{"n_layer": 10, "d_model": 256, "n_head": 4, "n_kv_head": 1, "head_dim": 64, "d_mlp": 704, "vocab_size": 8192, "activation": "swiglu", "norm": "rmsnorm", "norm_place": "pre", "norm_eps": 1e-05, "positions": "rope", "rope_base": 10000.0, "rope_fraction": 1.0, "qk_norm": true, "attn_scale": 0.125, "bias": "none", "tie_embeddings": false, "parallel_block": false, "init": "trunc", "init_std_qkv": 0.0263, "init_std_o": 0.0, "init_std_up": 0.0263, "init_std_down": 0.0, "optimizer": "adamw", "lr": 0.0012, "lr_mult_o": 0.877, "lr_mult_up": 1.06, "beta1": 0.9, "beta2": 0.99, "lr_head": 0.00273, "warmup_steps": 283, "schedule": "wsd", "decay_fraction": 0.7, "decay_shape": "pow", "final_lr_fraction": 0.1, "batch_tokens": [8192, 16384, 32768], "seq_len": 512, "doc_mask": true, "train_tokens": 213300000, "steps": 12694, "dataset": "wikipedia_en"}
MLP neurons of a small language model. Each row is named by its layer, matrix (down: output weights) and neuron, and shows model dimensions 0-63. Each number is 200 + 40 x the weight over its row's rms, rounded and kept within 0 to 999. A neuron's up and down rows have the sign that makes its largest values positive.
A block is one neuron, or neurons of one layer that tend to fire together. After each block is what it responds to, as a language model described it from the Wikipedia text at the highest values.

L6.down167,202,133,219,176,88,174,184,206,126,150,254,235,165,113,156,177,161,191,237,216,195,152,228,170,131,146,158,236,241,196,261,218,255,190,225,162,195,260,187,242,242,216,170,188,214,285,167,178,213,171,150,189,206,146,156,187,223,238,213,163,206,180,226,202
L6.down194,98,301,166,140,206,212,210,237,179,229,196,293,189,229,191,186,246,226,230,214,189,212,271,261,167,211,169,162,207,289,173,276,191,212,229,209,227,224,113,252,235,277,180,188,194,209,179,165,153,285,131,198,257,225,280,216,207,181,153,192,194,185,235,197
L6.down201,137,174,191,233,250,167,251,234,264,215,164,137,218,210,159,228,193,213,199,321,164,234,177,207,209,240,138,213,224,259,216,214,197,158,205,275,154,180,244,171,228,233,181,215,282,121,236,163,241,147,204,214,155,205,242,298,175,164,188,239,209,246,210,146
L6.down258,237,216,156,173,194,212,164,174,294,211,212,200,179,196,239,114,256,231,189,184,262,191,158,257,188,209,226,161,222,197,256,266,144,198,164,250,203,226,289,211,175,303,202,260,207,232,184,216,210,171,201,200,197,194,183,143,211,151,255,180,182,102,202,203
L6.down307,202,124,147,157,122,172,120,193,220,261,206,172,274,146,206,207,160,170,159,175,185,227,251,245,203,160,160,194,193,220,137,150,264,190,133,230,220,242,187,170,263,192,161,217,156,194,167,141,198,221,179,212,247,192,225,214,168,215,211,156,297,183,234,149
L6.down316,258,237,181,198,224,181,236,184,137,273,197,224,196,257,215,182,165,171,179,170,174,171,178,297,226,246,246,193,258,265,152,152,214,240,172,186,221,193,195,223,219,170,243,153,190,214,189,280,196,199,190,251,164,199,149,208,167,188,221,199,158,157,188,173
L6.down333,165,207,181,306,164,169,188,226,201,257,204,191,177,198,178,196,253,226,243,212,223,216,202,212,233,193,202,216,185,228,160,212,249,234,178,164,184,181,256,171,255,177,225,244,195,167,192,249,193,197,232,219,145,210,244,199,198,252,194,217,193,164,255,174
L6.down346,155,287,146,215,118,212,226,173,287,191,187,214,170,229,185,179,224,248,171,196,190,174,213,261,227,175,261,205,229,207,153,174,240,145,190,213,198,209,180,208,168,217,248,213,185,224,221,229,204,156,135,210,183,269,183,122,176,223,161,217,253,244,166,197
L6.down364,144,155,198,295,201,224,264,105,238,194,229,216,225,208,170,202,210,274,151,208,205,223,240,236,153,199,198,169,225,195,184,244,235,207,243,226,141,141,276,262,177,210,197,233,233,131,170,123,190,188,210,186,261,226,252,199,241,166,226,198,179,289,171,162
L6.down374,220,290,198,200,231,151,219,202,212,257,177,135,184,221,225,231,218,322,126,112,257,257,166,186,198,251,245,220,206,242,190,296,234,154,195,175,133,230,192,144,253,245,252,151,222,190,202,182,196,262,190,129,236,245,178,185,121,218,164,191,248,243,189,160
L6.down404,272,140,221,309,192,166,202,177,182,209,182,225,225,218,189,241,202,211,177,174,205,197,165,213,208,227,230,189,236,216,203,216,193,248,188,236,229,192,204,241,130,213,205,225,237,176,176,154,179,230,202,192,208,208,199,192,91,174,185,184,190,209,258,189
L6.down420,236,163,186,175,190,233,111,184,214,195,206,224,207,225,207,159,275,251,229,201,160,233,163,225,208,223,196,245,158,210,192,163,83,235,192,202,199,126,245,211,194,152,201,200,194,247,169,168,223,223,226,253,84,205,178,221,179,248,189,294,220,191,217,197
L6.down489,195,127,269,230,179,188,229,315,305,181,243,180,214,182,175,194,121,100,217,188,149,158,234,173,242,188,149,213,192,135,170,202,227,234,177,215,215,263,242,131,215,206,121,194,188,275,203,157,166,227,250,204,243,202,186,173,177,204,168,215,177,222,241,177
L6.down514,177,170,240,211,225,213,217,240,242,178,167,170,200,182,229,144,207,186,211,151,264,210,221,156,152,220,230,210,297,149,194,276,241,262,234,145,161,239,285,137,196,175,207,173,238,251,165,196,232,99,189,223,213,199,155,229,219,170,146,171,173,209,179,196
L6.down546,198,186,271,187,160,206,184,213,181,156,209,179,169,217,157,266,248,210,108,222,160,259,185,210,140,221,167,217,180,190,173,299,138,181,178,143,227,197,262,216,219,187,174,230,217,141,159,246,173,195,120,200,182,196,229,249,159,158,190,200,226,190,201,144
L6.down628,192,210,85,139,150,164,150,299,255,200,211,197,239,199,153,162,192,208,165,238,270,234,200,187,160,235,132,208,214,184,206,237,160,187,152,223,190,200,230,263,158,181,248,149,244,144,179,214,231,154,185,216,236,238,246,208,274,166,186,278,269,111,227,216
Description: Article-opening copula verb

L6.down32,183,237,248,162,297,224,189,232,138,163,169,220,181,254,219,294,178,185,154,218,240,194,217,167,170,260,270,248,207,170,225,184,248,195,205,196,235,179,185,173,280,281,283,149,225,243,227,200,222,225,228,177,265,212,181,180,179,202,212,226,171,251,215,202
L6.down64,138,236,234,218,207,185,295,128,166,257,216,214,273,113,100,172,223,249,208,243,160,207,173,276,138,260,199,149,257,250,269,212,143,160,253,164,283,186,163,188,212,203,191,227,305,214,217,149,226,212,229,217,132,196,147,202,175,205,230,198,231,187,208,217
L6.down80,160,162,244,187,263,176,195,221,281,232,206,121,163,198,230,268,228,235,187,268,263,205,164,206,131,200,210,165,151,167,216,197,180,217,186,253,299,194,235,185,168,209,308,243,234,205,225,263,288,195,207,264,227,149,205,195,240,187,200,206,182,195,200,97
L6.down95,253,137,210,171,198,190,265,143,162,207,195,230,149,170,216,221,219,166,182,185,248,217,192,240,229,264,194,168,226,194,235,166,243,237,231,243,188,219,228,278,201,184,242,215,159,249,199,263,195,234,232,194,208,198,225,145,243,245,140,120,234,162,199,147
L6.down98,238,275,238,281,284,174,225,214,222,211,257,222,266,204,194,183,188,154,207,192,177,141,186,208,228,196,219,148,244,281,144,183,250,186,187,136,203,137,174,207,209,102,189,251,236,156,249,221,208,261,173,109,207,231,291,212,176,201,239,192,203,278,190,216
L6.down129,171,223,154,209,158,174,245,163,183,256,216,201,208,158,182,197,152,241,158,208,213,216,189,207,200,234,251,161,180,250,114,196,199,152,164,167,265,186,210,206,216,125,299,221,200,165,228,191,212,250,190,62,248,203,166,165,159,166,181,163,217,199,264,165
L6.down150,252,200,257,281,256,231,224,197,160,197,150,229,235,193,246,201,143,205,187,235,172,142,180,156,228,213,219,228,212,212,239,245,247,235,268,154,163,187,229,208,202,186,287,194,179,220,131,184,201,184,162,269,190,249,167,162,220,172,206,172,193,173,158,157
L6.down240,189,230,173,114,233,136,197,208,159,141,192,121,203,175,198,208,222,229,163,240,214,183,173,221,209,178,189,198,151,208,145,118,189,219,171,259,257,123,144,221,247,208,157,176,244,262,176,149,155,221,197,233,165,230,221,160,206,198,179,238,236,162,182,142
L6.down277,144,198,293,243,234,216,307,131,211,209,243,268,205,226,209,169,167,131,205,181,119,180,215,203,175,245,180,274,191,246,160,121,225,180,252,271,231,205,196,196,245,179,212,157,118,276,252,222,198,189,182,201,186,278,192,202,137,212,157,204,243,202,186,236
L6.down293,229,177,246,278,174,239,208,181,114,202,236,168,176,252,195,235,186,219,246,200,205,207,237,173,207,187,228,244,224,220,228,177,181,270,155,165,162,206,158,195,257,194,197,269,292,236,294,146,227,226,167,195,203,165,180,123,144,211,122,180,213,201,137,187
L6.down371,125,258,220,169,262,205,96,181,210,224,221,182,178,228,177,181,177,197,217,135,178,171,261,305,196,142,248,226,212,243,194,184,244,292,154,171,119,232,164,176,173,186,178,178,143,197,210,183,208,193,229,159,251,247,166,173,144,171,173,191,129,138,196,163
L6.down381,192,222,154,87,201,237,190,224,178,242,206,220,154,112,208,268,242,265,222,220,197,145,155,192,199,201,257,220,235,211,199,176,184,199,196,207,218,227,168,214,153,222,192,157,196,246,225,293,198,163,157,173,245,161,187,157,216,194,105,177,213,219,166,123
L6.down416,212,222,143,153,245,277,240,196,237,242,208,149,255,188,274,231,186,277,172,175,247,191,197,156,197,186,204,193,194,169,232,246,229,217,210,217,240,179,241,206,167,235,202,180,209,185,207,207,199,254,206,214,199,222,282,184,209,91,194,187,214,147,224,137
L6.down451,168,154,278,194,259,142,204,155,236,251,168,234,206,217,129,189,189,176,121,204,152,198,203,78,175,201,235,206,280,245,261,261,153,224,239,254,178,260,177,176,246,228,231,261,166,239,201,98,159,190,163,232,271,236,198,190,221,218,216,164,224,246,224,164
L6.down500,177,195,187,184,171,227,180,209,215,204,219,199,182,263,146,184,171,246,198,216,229,150,191,132,192,139,195,195,204,175,234,87,203,224,130,134,158,179,203,228,147,173,175,274,264,210,215,187,209,204,252,145,186,168,219,263,215,213,140,233,208,255,177,137
L6.down687,266,104,132,169,185,216,216,110,291,222,186,225,200,246,243,240,255,186,126,229,212,287,172,200,161,171,165,228,197,195,172,227,172,214,170,222,278,235,111,227,175,184,180,200,274,253,168,136,153,229,177,213,283,169,170,211,241,189,268,133,181,232,232,195
Description: Year digits mid-number

L5.down276,216,219,213,239,179,216,181,149,248,196,264,180,149,280,233,211,197,165,180,128,126,134,220,206,218,189,209,141,201,169,252,171,195,152,193,137,200,251,208,210,295,245,176,185,185,198,245,239,190,219,196,226,199,163,236,194,235,182,188,191,199,154,255,236
L5.down301,206,274,194,274,201,236,185,174,230,204,233,188,212,248,187,177,145,250,181,182,227,178,265,208,182,193,186,228,160,222,149,206,238,222,225,129,186,223,212,223,165,228,230,174,201,180,186,264,222,188,227,188,259,234,263,225,208,240,205,233,242,271,162,202
L5.down541,186,205,190,193,175,193,217,160,202,277,171,202,178,203,163,147,196,250,196,215,225,115,161,174,217,257,248,225,231,236,167,179,213,158,236,117,201,150,185,180,160,292,168,135,199,162,136,246,218,132,258,199,181,286,237,161,164,233,180,185,232,201,206,200
L5.down614,174,209,213,250,265,248,199,312,182,185,232,194,221,266,210,218,164,259,199,134,179,161,200,177,244,209,204,216,188,200,218,191,175,217,190,274,161,186,234,145,157,265,214,187,156,222,209,174,179,137,159,187,154,175,231,174,271,173,198,208,203,177,185,260
Description: Definitional main verb

L5.down71,253,163,198,254,147,302,179,151,283,195,165,189,197,238,237,251,257,172,192,143,105,131,240,150,156,241,151,206,201,233,245,269,198,195,182,161,205,149,249,229,192,174,213,218,195,203,244,240,248,195,207,209,184,195,165,205,174,111,179,205,181,233,207,222
L5.down89,184,241,254,269,244,238,179,139,171,181,215,177,181,150,256,170,193,229,141,180,199,263,225,174,171,223,161,193,172,235,241,200,237,188,249,191,213,183,286,213,245,174,172,201,193,155,155,208,174,216,240,186,215,174,198,201,175,127,181,257,220,291,209,169
L5.down269,182,148,199,272,176,286,217,146,257,188,214,154,194,153,99,261,217,139,229,259,251,223,306,256,243,210,205,155,157,191,233,250,190,193,252,127,158,237,231,186,193,147,120,215,240,256,203,236,207,257,217,186,161,225,178,253,203,152,144,237,137,238,253,194
L5.down439,209,199,250,238,221,164,185,171,298,199,187,183,206,202,157,234,203,155,220,226,201,176,180,157,261,231,189,208,251,216,286,325,255,183,262,169,191,227,178,192,302,226,204,232,165,202,161,260,141,203,265,193,207,177,261,161,198,166,244,244,195,207,209,139
Description: Year final digit

L7.down130,237,203,203,430,180,184,197,181,199,192,214,206,222,178,178,216,204,216,218,187,204,168,189,220,211,214,206,205,201,249,196,197,208,205,185,228,193,206,193,202,202,202,183,174,210,215,226,130,224,178,200,188,201,196,201,217,177,212,211,207,197,212,212,192
Description: Sentence and section boundaries

L7.down653,100,194,214,0,150,176,150,205,221,193,167,251,159,189,163,281,155,258,125,242,250,201,230,136,142,227,268,235,246,208,167,204,138,185,171,201,228,236,161,193,207,272,217,220,220,173,228,60,196,232,217,250,258,240,182,167,245,234,204,194,190,192,231,186
Description: Year middle digits

L5.down107,126,93,205,206,208,245,123,160,212,130,216,246,226,278,250,215,206,224,176,207,178,167,251,198,214,166,209,144,204,190,176,230,175,185,237,192,247,163,187,220,249,218,182,234,221,145,186,137,184,242,261,204,188,170,151,228,175,165,215,236,212,34,157,266
L5.down260,237,172,200,63,136,194,150,279,91,211,251,196,191,216,212,179,214,197,175,220,130,194,182,212,165,169,217,263,297,230,207,144,226,264,215,209,160,233,204,243,228,173,201,272,268,178,221,197,196,169,157,170,302,181,221,188,152,270,138,198,133,129,174,202
L5.down298,179,201,202,204,138,198,165,166,171,191,211,197,122,224,233,251,225,199,225,177,204,209,272,180,248,211,206,162,231,188,221,261,243,224,169,202,196,193,193,202,247,213,180,194,264,132,224,130,177,176,176,201,203,189,186,204,173,202,160,213,161,180,175,237
L5.down376,108,188,260,243,173,161,203,149,184,215,182,216,210,205,198,212,215,207,205,182,208,182,172,178,225,219,213,159,232,225,206,179,241,239,244,204,143,220,220,183,205,225,190,186,268,196,219,192,221,169,175,168,259,195,211,208,163,225,162,143,197,173,202,240
Description: Year decade digit

L6.down120,141,168,270,220,233,208,158,274,270,276,214,154,171,284,211,216,247,251,167,176,215,201,186,175,192,220,206,174,217,178,185,242,264,207,188,148,175,195,188,215,157,175,284,223,186,202,138,196,241,232,144,149,188,273,224,266,235,238,175,228,173,195,102,186
L6.down193,245,163,148,260,224,151,181,183,161,175,108,218,174,202,185,201,152,172,198,122,188,207,198,284,171,82,272,198,179,311,200,276,185,152,175,219,210,171,131,199,234,176,264,234,231,225,194,276,203,235,226,186,180,259,192,176,238,196,270,183,215,141,223,178
L6.down198,284,265,269,129,192,238,259,185,183,228,169,221,160,221,237,232,166,160,172,267,153,120,187,176,231,210,237,166,180,232,148,182,171,254,163,193,193,151,142,203,176,216,223,163,207,195,232,235,133,215,197,158,173,225,214,140,222,211,188,197,209,228,218,171
L6.down203,198,171,225,142,224,154,171,236,331,254,221,151,160,257,212,295,274,274,176,150,174,229,235,249,172,179,173,237,195,126,213,172,187,188,163,214,168,241,199,223,148,190,223,194,175,208,183,82,129,237,183,214,191,225,208,215,217,254,143,199,170,208,143,179
L6.down330,76,212,185,113,141,242,245,162,201,114,239,202,182,199,163,229,217,159,184,184,226,222,214,122,242,247,153,228,198,174,268,176,242,225,233,223,185,213,246,177,197,225,201,219,206,261,83,201,218,156,200,234,237,112,161,238,184,189,233,233,260,149,151,204
L6.down341,199,189,266,400,231,262,174,219,222,199,238,237,219,186,176,145,158,189,196,256,228,182,162,240,254,176,187,193,211,222,196,241,216,267,168,224,184,204,246,182,192,127,274,178,205,220,213,210,201,133,153,252,185,155,231,206,201,205,246,174,218,286,222,240
L6.down358,222,175,176,208,136,216,223,246,134,198,178,215,198,217,154,197,249,191,204,172,228,217,138,200,218,248,199,233,194,155,222,178,162,256,166,153,160,175,167,250,243,190,117,148,240,216,214,281,174,169,278,195,222,175,169,152,190,259,195,200,242,147,208,128
L6.down459,116,187,183,199,153,248,181,229,173,169,295,231,235,165,195,223,140,158,208,249,272,215,222,206,205,192,183,169,209,227,139,146,174,264,165,214,216,182,257,106,223,192,233,224,237,252,235,238,202,160,232,229,237,199,227,125,182,213,234,197,183,180,156,188
L6.down488,182,206,219,336,143,213,160,183,198,175,156,215,187,138,205,172,174,203,197,210,184,156,219,231,164,200,196,228,186,175,244,226,186,177,172,213,205,150,258,186,205,73,198,265,135,204,169,246,202,153,181,240,218,215,192,228,254,193,229,156,193,195,205,168
L6.down506,261,235,227,234,182,260,211,248,246,190,192,215,229,160,272,183,164,180,142,148,188,192,243,212,257,240,170,227,213,146,233,225,161,228,198,230,179,169,210,220,224,145,222,194,161,231,209,164,208,224,218,204,129,197,170,197,189,246,221,204,238,202,192,204
L6.down520,181,162,159,284,167,121,141,195,229,183,191,175,157,177,216,225,184,178,157,258,212,254,139,207,182,132,270,175,132,204,175,288,210,165,154,239,216,208,201,155,207,169,262,263,189,191,186,201,129,150,201,179,177,186,239,221,245,146,188,169,174,162,108,194
L6.down563,209,108,216,240,204,249,286,169,232,157,141,183,235,236,205,191,256,184,202,195,222,153,251,158,119,268,188,227,197,115,188,238,236,159,221,149,196,206,289,177,254,202,163,256,206,154,270,198,209,236,176,211,227,234,179,166,173,231,171,266,169,118,195,170
L6.down582,142,219,204,173,253,113,206,228,190,257,242,155,230,242,211,193,168,248,211,268,213,185,184,151,151,285,179,193,212,182,187,245,214,191,201,210,248,195,181,223,211,152,220,188,213,246,185,246,205,173,226,126,140,203,234,118,229,186,212,240,218,224,189,237
L6.down613,240,155,175,269,192,223,162,236,200,145,155,159,174,158,239,182,306,146,184,180,199,150,205,159,294,199,141,212,196,225,135,166,250,231,152,226,189,191,191,224,120,172,160,158,224,248,240,218,192,202,178,220,219,160,220,184,113,236,135,196,203,192,99,173
L6.down616,143,260,242,242,217,221,180,144,173,242,224,203,172,203,270,111,201,232,190,197,178,178,159,210,195,177,181,180,202,154,224,216,180,203,190,188,198,200,232,223,223,167,213,226,129,218,189,215,163,195,281,168,212,116,232,200,188,201,126,237,227,198,164,220
L6.down621,248,177,246,243,185,151,253,231,188,189,217,227,134,193,220,211,177,144,184,195,218,146,280,218,188,199,238,225,214,226,185,186,213,261,266,249,216,184,220,170,181,192,270,179,212,229,241,193,185,196,280,253,242,248,162,146,179,226,199,163,147,265,217,189
Description: Year final digits

L7.down80,202,174,211,224,256,305,207,139,150,162,250,214,136,266,237,199,167,238,264,211,183,131,240,216,203,231,257,197,190,217,209,224,226,247,131,171,239,195,208,115,177,242,337,130,177,173,187,266,199,196,188,183,165,147,164,179,208,221,212,157,161,174,230,285
Description: Table header separators

L5.down129,208,283,214,250,253,237,209,191,147,204,178,194,180,173,206,122,213,228,119,200,169,138,250,187,131,207,138,225,195,204,202,162,247,191,162,179,144,190,140,293,214,161,121,174,123,213,179,147,146,201,128,164,124,154,184,276,197,178,221,166,196,172,222,134
L5.down319,276,181,248,396,239,239,173,217,161,290,219,174,232,195,208,183,252,174,195,173,247,185,208,178,202,203,207,164,185,205,165,238,178,209,183,210,248,163,227,158,241,238,236,265,176,167,218,301,205,152,241,170,177,176,177,193,215,234,173,217,186,242,251,178
L5.down371,169,159,275,228,245,159,199,185,186,166,244,205,204,217,190,138,250,187,234,252,200,166,169,182,220,220,229,161,216,217,223,240,137,266,246,210,248,185,207,167,152,183,190,152,214,214,193,132,161,186,273,215,193,132,200,209,203,194,224,153,184,281,139,184
L5.down645,178,211,183,293,216,238,206,210,206,182,187,204,153,192,214,219,273,208,243,144,155,204,195,199,198,203,225,236,179,198,200,166,198,156,241,202,204,215,208,213,163,167,171,134,126,213,142,223,178,201,148,220,238,163,160,254,124,200,224,200,204,193,190,177
Description: Paragraph-break blank line

L7.down519,177,224,202,253,230,243,225,221,176,244,223,193,169,208,195,129,224,178,145,145,213,182,179,240,270,190,218,207,259,244,183,164,184,180,217,211,189,239,199,221,213,228,185,190,235,187,243,59,207,225,237,259,267,239,217,177,196,177,219,190,179,163,186,199
Description: Birth-year digits, bio openings